{"hidden_act": "geglu", "norm_place": "peri", "norm_eps": 1e-05, "positions": "rope", "qk_norm": false, "attn_scale": 0.177, "bias": "all", "tie_word_embeddings": true, "init_std_o": 0.00464, "learning_rate": 0.001, "beta1": 0.9, "max_grad_norm": 2.0, "schedule": "wsd"}
MLP neurons of a small language model. Each row is named by its layer, matrix (down: output weights) and neuron, and shows model dimensions 298-425. Each number is 500 + 25 x the weight over its row's rms, rounded and kept within 0 to 999. Numbers have three digits each. A neuron's up and down rows have the sign that makes its largest values positive.
A block is one neuron, or neurons of one layer that tend to fire together. Before each block is what it responds to, as a language model described it from the Wikipedia text at the highest values.

Year numbers that complete a full date, right after a month, day or comma, e.g. born May 19, 1942; 7 August 2010; 1906–1917.
L9.down22:514500483487503510508517461463459494493545488500443564511496481532481522492522475511516546486511506491503522516506466509498488502498528492531505525538524460540509507533522518518519523521487430511465469487500487483526506471471452490460474537541480462439502473496511486486538485512540517529528522533477479504494534528491529482521492452503485530515491490523534462490501471484524520485494
L9.down40:496487522486496488488486465460522505521500486531483517503475515526470464523478495513476498484539512496519520485498484518530502505530483495482465466505544452512482493509537554510477512516501481522498504514500486460500476463513484504530504505481555504490504523502510483536478516557472481506537493501499502502471502471507503511528482458500500510521476499509503512505551534488526484486559
L9.down108:520506524510521504538470499452449505505523501492451505454500492495521527509511514476493471538486496519510489491514461484490491506463539495499494496470506478544523498473536508486530501506464435508437505538485468441444501424481508514508525478526526520494528527481533514521494473448532501515508521483523491487521531532508545466518517526553488489497535518460526512520511497507527469513467
L9.down288:532508494550493485481475507470530485515480538532526524531468482512568529519467469490504528526514528522497518527479540488501483525490478516519511518509440515488507529467452510471508520482466502514493499492502478503545474428482512503513482461490452503460463526529486468506522499519497498474483523551524510470496551530497497531492563458480485472497506486501514483511522539552496523483536
L9.down413:526501524473509506511519452494499512475529497517482518524489448494487525482498481476503525486562510517516500521503510493479452526487514478502490538482507473476505493458474520521511509544482394526475506511485457496522506487522521496503512492531495516467483504552500508489515447526519466488513498511478487485520527500495503454495499483456531524506517454521502540576485506515473478503485
L9.down442:486464499510525531550462554508518504525497491431486543471531492516471526526491466529515480521496524518526493489507459547503457522508511496488500526486503512568519517484520537507504511525528448511515514523522491527484502510481423476510516476525531528469497521511497524499503489495490463507525516472540497493460493503487494540532452494490510522526480533499525492492471438494526491502519
L9.down519:452490492463485510452482490500502522549487527556493521512507524522463484493506501515490519470475517518449440494532499527463490476548518513466455492520486450535478491502497504537472505494492486502466501488527504433514475507432513563473456481484537512481524566529488494513511461508476500493499490489497502487510519492503499491530508480506499480508485494501482537400518485492511504495509
L9.down590:514544527495493496498510528488510447467506481493444516543481516538470476461443482491553485495494501493479515517480475521523483552487460501510470519470560499487559520507516562515525522547503478528525498472489508487527509502471494511539499471522490508480521472548468509462511530514512509493536503441483450494527526530459473480527508459505506514533531482473538454468511498505517487470487
L9.down680:492520491490501548507487479527466478493478488487455487477505489506465429486491495528507512484493477526510499488529518503496461479483490483499493507454504487478518533491563524501548526523477481488478507483480493477526507493512524519527550498473454470488469484503521470491497478498473515443495497530480489489494517516485502505508491540498493507498546485511486496451500480468572491535502
L9.down716:495495470457470461482446502471490502536472523498507480514484533500501510500458482546506513514529513434532502525498544503510515475503514499532523478494516524498540491503560493515499523484542458504518509500485511482499517485506489463473543483523508523464509539495531464491485491500534492516461536475448492512460529482478542529431525488497470535476463471519528479479483495477503471506506
L9.down805:496498504491517509473515467527478500522433532480507502450492477510524495466497504519512482466481479501453545452494509523492510483479515531511497510480503526475524431518515513503458476502470431524490486514511497568488481577473507497508531511488494534554499494485516514458516505475527534530488460475533530469495499505480481494496551460516556522563491543513528492468486487474512541489512
L9.down992:521512468469492527508500466508559493477504492474488501502508492508514504533512478505505512501477496545493514493482468482495515464501480469472495493519458506516507500480508532469534474496478393541476509458506468504502488463484489465511456474478481479514503508478571451516479512490490517510498482485493515534498511510487514493501511450470504520464533451501541498516535478543554499515485
L9.down1051:465524468487471466503491513504520511501502518489525504490488492547545487464456467472504514496450523494483511521504516500502473503541505522494493539504534483517531519483491461481519456512531559477482482484526494510537506527486501499494478498476496474506474484502489518552471472503477486511498442489522498488486498500517488481490489540502503480454484528512511492481536488441535514514425
L9.down1142:505531488540486473455502506498477481469541435507458489494469487536496476510501500488496477498492501457498517493475508503520483483543497497504485534461498494513520504474518522499526514536547456511497467515510516498467515416472510457477448461524497540506461526505508519485482474476536491534486485524507455491495488502462503515488504487483481520477487450502509509485568534518542531468486
L9.down1200:535505464516475537521504495527503464530476525486510516506464514525505473488499478505492501506501538496511560512486501493493521511499498535495467495478492528523503485466483517494487518474533457559545460503435493506481522500503524508516500535466476508519543462530485539487519509512535526463509447509468554506483512485496533511502505490524561519516525468514496539455493525552505498499462
L9.down1213:471479470527504508483507482456521550501492502442519476479475482487501527506523460482501520462496479490535492493442562487499457471505501526508464523493525495520518516475488490516532478535482494521536516534455479526514489507495488524544502491426500494471513505477469478483545495584514493497476504491494504515513500493488480464494540527479489496502483491498508437497478475494500532513560

Year numbers or their final digits completing a date, after a month, comma, "in" or "to", e.g. April 24, 1934; in 2005.
L10.down292:505499501511490501502506519506523505442514503536541484496535488495456541497480477515510507515536508509534490508482543490516557475522522530508489493542499468509477524468486516514482530486544538511509505542488510550496536508457479495506482515527536519520486498465507487500528507503501504489459521550514517520526484473455519493516517490515514484483488529498496493545483504511551504501528
L10.down355:520515495471485515462476483482495493507450506477524511527460505490504491497474477481538493483488537507497445513507487476516499517524513486500495488525507506527512540514495499479512533494494382531500488509480496515502491517466480469489503436489491542504499541512534459496520512525542503527525494530500500485534524460483477504500531443484504455463514505483548523503496532504493527507524
L10.down1074:500550484505533476469491499513485522542510532505485468510460530496463519524531501504511481503535503488464469498509547471529525532479520500495506497483509476495535499516494448549543537511463425519494478569445510471518474492498511526504480510484505509501529496488501483502488517510524552478490432457504462501471469517493491519531512509485470496476501462520516527460515539525530525445486
L10.down1088:448516486502505494489467509452536505526486494483503551480533537516505505492543486492497460506513508516454514494500490508529483495523497479514536472517495503516547484521474484501519494513513466510482492486520487525476509482460497566487492460456477492484516476532434538514497478572502523513530477496484479456500487518484480536542448527485475468543494503491530504501532514477491520455474

Prepositions (of, in, from, near, to) that directly precede a coming proper name, mostly a place, as in village of, Born in, Battle of.
L10.down328:464504549469479532567462495520502504520516480527512551484471464492511529564531531506533490514457495483524490531512462453523507499511523489534493493491466474518514518496471460545489508538485444518494475519501531496480451504460476486480516549508463505491513490466467486485524503526506522512509454502531498507471511500498544539480486477472530491531502508493508512538523490503489521500491
L10.down365:532540475486527492500503480516498455519531497515466509523478516458471491531466497523480518522492540502480499514521483511490458480512526496531539521486492460507506500504511516492516478496518372503506495491489498498484550499488459502500518486492499503525503494531505506562547528488521480530541573531478491492501497510498517488477535545489524555497476461477540466541494492497490489488496
L10.down785:469492519460499479523433457516496508450513516512484476510434524497553440495525505568532474529503489529500517487543482522494460484522533469531452485558489470487495511481518516490521500493510379514481526474509522504507489504491451512479485518501547498525473479539486476526522492514546544536488524502479514514517502490479507498487488509527515513499521510529450477509510522496473506493498
L10.down867:515497491486530526489461526532499439503501526512487484525505492464479505492511477464533542456458479537490508586463528504503491503483553453526501485489492525544505495552483479520474484504465445467491539504501473504498483493513470508478452480504518484483483444493514526504517525489493541522468467511452513523487484512436524513513519503500566453509493485503478517470452586513495513530491

The final token of a country, state or region name closing a place reference, usually after a comma, e.g. Drogheda, Ireland; Sloven-ia; Thail-and.
L10.down4:480470504458509496476502533509540462507502474478481495491478490492499496483513513478477528494479514480492508499512512468498480487513501464491477480506512523473506508496523512499524504458516492516493499483542500484472505503492526583437490530468492478540518484529495507486499476472483467464471518527482486467490501516489505517495523477466519485463533540514477491536480537488480524467484
L10.down236:523509476495516490490495460491545513528452503516529467515486448508524467504451461509517499503514526491510484515509538499518514488529506456543468465498487499522522483508486532484504483451503531508470520547465467467515486489467481510524511507512520474491517486519493477518500471455465484496522478509489500513515483511508516516533540527485525476451491457519523520491491534513509541487484
L10.down723:499519522522478516525490492476513473510456490563456479499486478500495501526461493528508505489520476525471509503484517494521502520485504518525488467485482501515487540498504533477521514497544359509525531488477478472512540512501509542499521461499501546471450474498497535473498466483516479499461541507541482531506519517506502494496523506479485538507506502513477495503510556470461458479527
L10.down801:506556489509460482488483476455522516509499493480458526462489486512501494498486528511498422496499443474463528508552560461521561506487484491505468520514511489469478472541486519475499512506453476529458459503508473485500486494493520492461494525530510515464515486510463498530520514517529491485471526494506440551506491466415539509502532499472478490496531516529548458505454502490494495500488

Final token of country, state, region or city names, such as Egypt, Switzerland, the -ama of Alabama, or the States of United States.
L9.down38:524478466534458495498510528471539516477479490493471492520448501474532522498502477551497504510451501457464540478487465537493483486502531497489504501480502461515499514516508484518488491463507522522526497537520509505529514466493498503478554494512545471482494475526486462517493490492486509477486474505464504517455499486514511545505458478539479491531531515506523446508512494490486529523464
L9.down46:456501477481539472527512487487503545482459454505562519485507476520465481479469493478496545522482480493487497494518531527500517489463518485484551487474491476498484532494550485462528494510491475487499486503507439454521490449498512507504504493469523499493480527525496476509519468514514533493472497493563489458464500489499507491551550497524475493474498501508542526489510488517513490490480
L9.down69:500452498501502556510452482537537505466512497507523452518486511480534502477529518481444505495499485541482527505456493526446565501576493453500491486505515474517469542496509488506461511485508445529501503478554522502496496500537502496530478471500539507493536542517508544483496474480508523516497443468511475507515521493490466478487439495527486497525521486522537536487500481523520477503475
L9.down144:520510480496520524504534504503506521481510447494535500504526537529447522505498440507482504464485454536474476477504497535481525510503488524478530499514507480520519504492502530510502536494493501496540526502496498514497535540463492481511525510498535477463488535523522473512498532490511493548527528526479483482576521511483524482503459458518478513465509508480485474464505486448524495470494
L9.down195:520560496500523516520512494506503516456510527518493495504492421516495511503510471511463516495521499517529478460505525497497536542546507522458469528504491470490479465506514494484502480471481427459493495531440545495505511489531503483515523503496495494486538488484480501496500519512447512487514514513512450507489519544525483440518524500495504499478496506475492524472506505521473500545501
L9.down266:493464501508499511513496529464497491484520490501486507523445497549519501511462525517485541453509526474468509497511504529514469518516499528468496507512488492451485562502511504481508481524494485538482542538496516520516486519481506488478524456462489540477507560469522487473512527512513517474498480527499522535523519493507535501542507453479540514504471477506491452509512462494534547481462
L9.down295:482496506456495527492537459513543484440451516530508540477510516550515460507473508486512514554445511517495551538496486505502507515468465516495536506480532512512484458516471520507525515432528508462478513501482469494510460486503527487479488435466468501463533498485482474493514515501532537547486492499518552503529472495501542555523501517484487463479518521481550536522501488482490473553479
L9.down341:491513531474448524523479490474531532537517502513513532550493514509525504464483532478507508501561455509519493469522526479459505532505511462544528466480494501458441535479534465506532504529475505502516475504475509482547490536514498488491495507536534496520493471500486466465480484446482442547480494517524517483492481492508485522521531477503494447507516476506493489458511532483465521516535
L9.down452:490492520521529490510458487534546519480525507520506533473487482469525519501472466485482444519490506510446534509516486493538484492476508536565552500474515467507456495493489509531494489499509412522519497502493441525528487505514522499471502509485496527499457480455507468473507520508484499524503508523471497495484481471506477481516493498488545527484523488482487487510543492517523498527475
L9.down537:506520476516491490508530511504498473480479507504489491478499506505518534493465509465464451482529464538521502486522480518493496509539518516505481514467478479501493507440518499453517505469482431475535444506489501490468506496484502497518501490510481488492519480518481497532445473539513483501470503521473510538535503520497486522546485491508470560526476467493509517482495528483500494487485
L9.down582:479510471454528520484536450511515550494507408484510455440485516547468541509476500549476506509489520516505510485502498498550512521481491487433487483496520478507491502511478490490468517491501421491520496526509473502485475530482505502474528531518533491496517509504514479489523475503492502491459509513526478486497489545501560521516520469491496515459522494521469490501511504476500505504499
L9.down833:534543503497508496488534536551525480476506451521486472506495513497534490461475494508509526443474513447465475556532516537489518501502504494484457486525492516450517441545473517483520516506506506501492486495512497492471509446530503480486517502471522484494511466540524484466489515547483497488468484489523505483502501509495484505476521510532524529477527475527506502493530534500539522525498
L9.down892:514478495458487506487526471532508528526493506502456473518505516501517530495503479486493516502521520499459482493464480542526504506523519520458548508507544526474423505482515480455432520512509366480527508518538500511496482517498529485512495521477483520486501492521498492494458549519504476497503495478483469509494511543508486500485504495523510510495482498521518487474513499514511516520506
L9.down982:474540515474501505476491516493513487500493505496486471483511510518477478510520523462501522494499510480514512502513478493503498532566552507477462488481495481513538488546480501464499523558483445521493503510459507468507473445525501523485495462506536535463497484491515472516498527521549525493524508501492495513500537521486492499544521482527476481516543464450516500510495462532496520513489
L9.down1084:458500474483544476462467510555483522497507525522522505521494468527477534538502520502483505448477544508490488524479472518472505509507518507505477469484527475507480500503525510526449509451541535531510510532508510495483522457441456488544498523545475536455510504519515497516511530496516531492468498485528532490481521493481512461511508480542481555531483481497479491487468504502567538486523
L9.down1196:473470494472522506509521508533456493471538479479505499466530479507499501505507504475496515522527495470515477572541466487484474506511507527515518472481511523476530512500501522514509483512531532480527507496482482482499467485483485435545523482493497473539530508487484506513485473497474474475478455539470514464499488515504500499477509534477449493498511513476502534476500491493492568503503

The word "in" or "In", most strongly sentence-initially opening a new statement, as in "In 1868", "In addition", "In Louisiana".
L4.down1005:504489515488519500542524464533494525519509499496511477488508554539479426521548510469544509445512504499498485503504486507533490443487489463476506550554491499532497515521497505474476534477507453502499473494497497472472464475495464492508517507510504483531484462475472509469493493508472513481561575450504512521481489520481504500501494485481473479484450517505438512527518485486514502501473

Year tokens, or the final two digits of a split year, that complete a date, such as 28 June 1981, in 1962 and 19|34.
L4.down974:500519490459526444473500490503517502536508502480520502473503521559476484495517515429517506513475490479502521561514501498524504547516506442476517478485488486523510534473490511485493498519537497502478501511487469471470533440483526532516517471461545493527542520505514488496539505471534506534542521500480489466511544488459510485482506459538492498447495497483518518533531496482450497482485

Final tokens finishing country, state or city names and their adjectives, such as United States, Connecticut, Peruvian, U.S., and the cell separator after a city in tables.
L4.down994:550520486491523511471482498459534496492489505508490493503505485513531516496468482462474521493515508518485464532499499528482490443533491554505460484502506475470528507539536543467485534492530477495455505502528482494493546487459482466486480533473457503479505492448520478464521526532505487533471483480514423485506527485523485519493502487511482547500480478492503480508523482523494553511520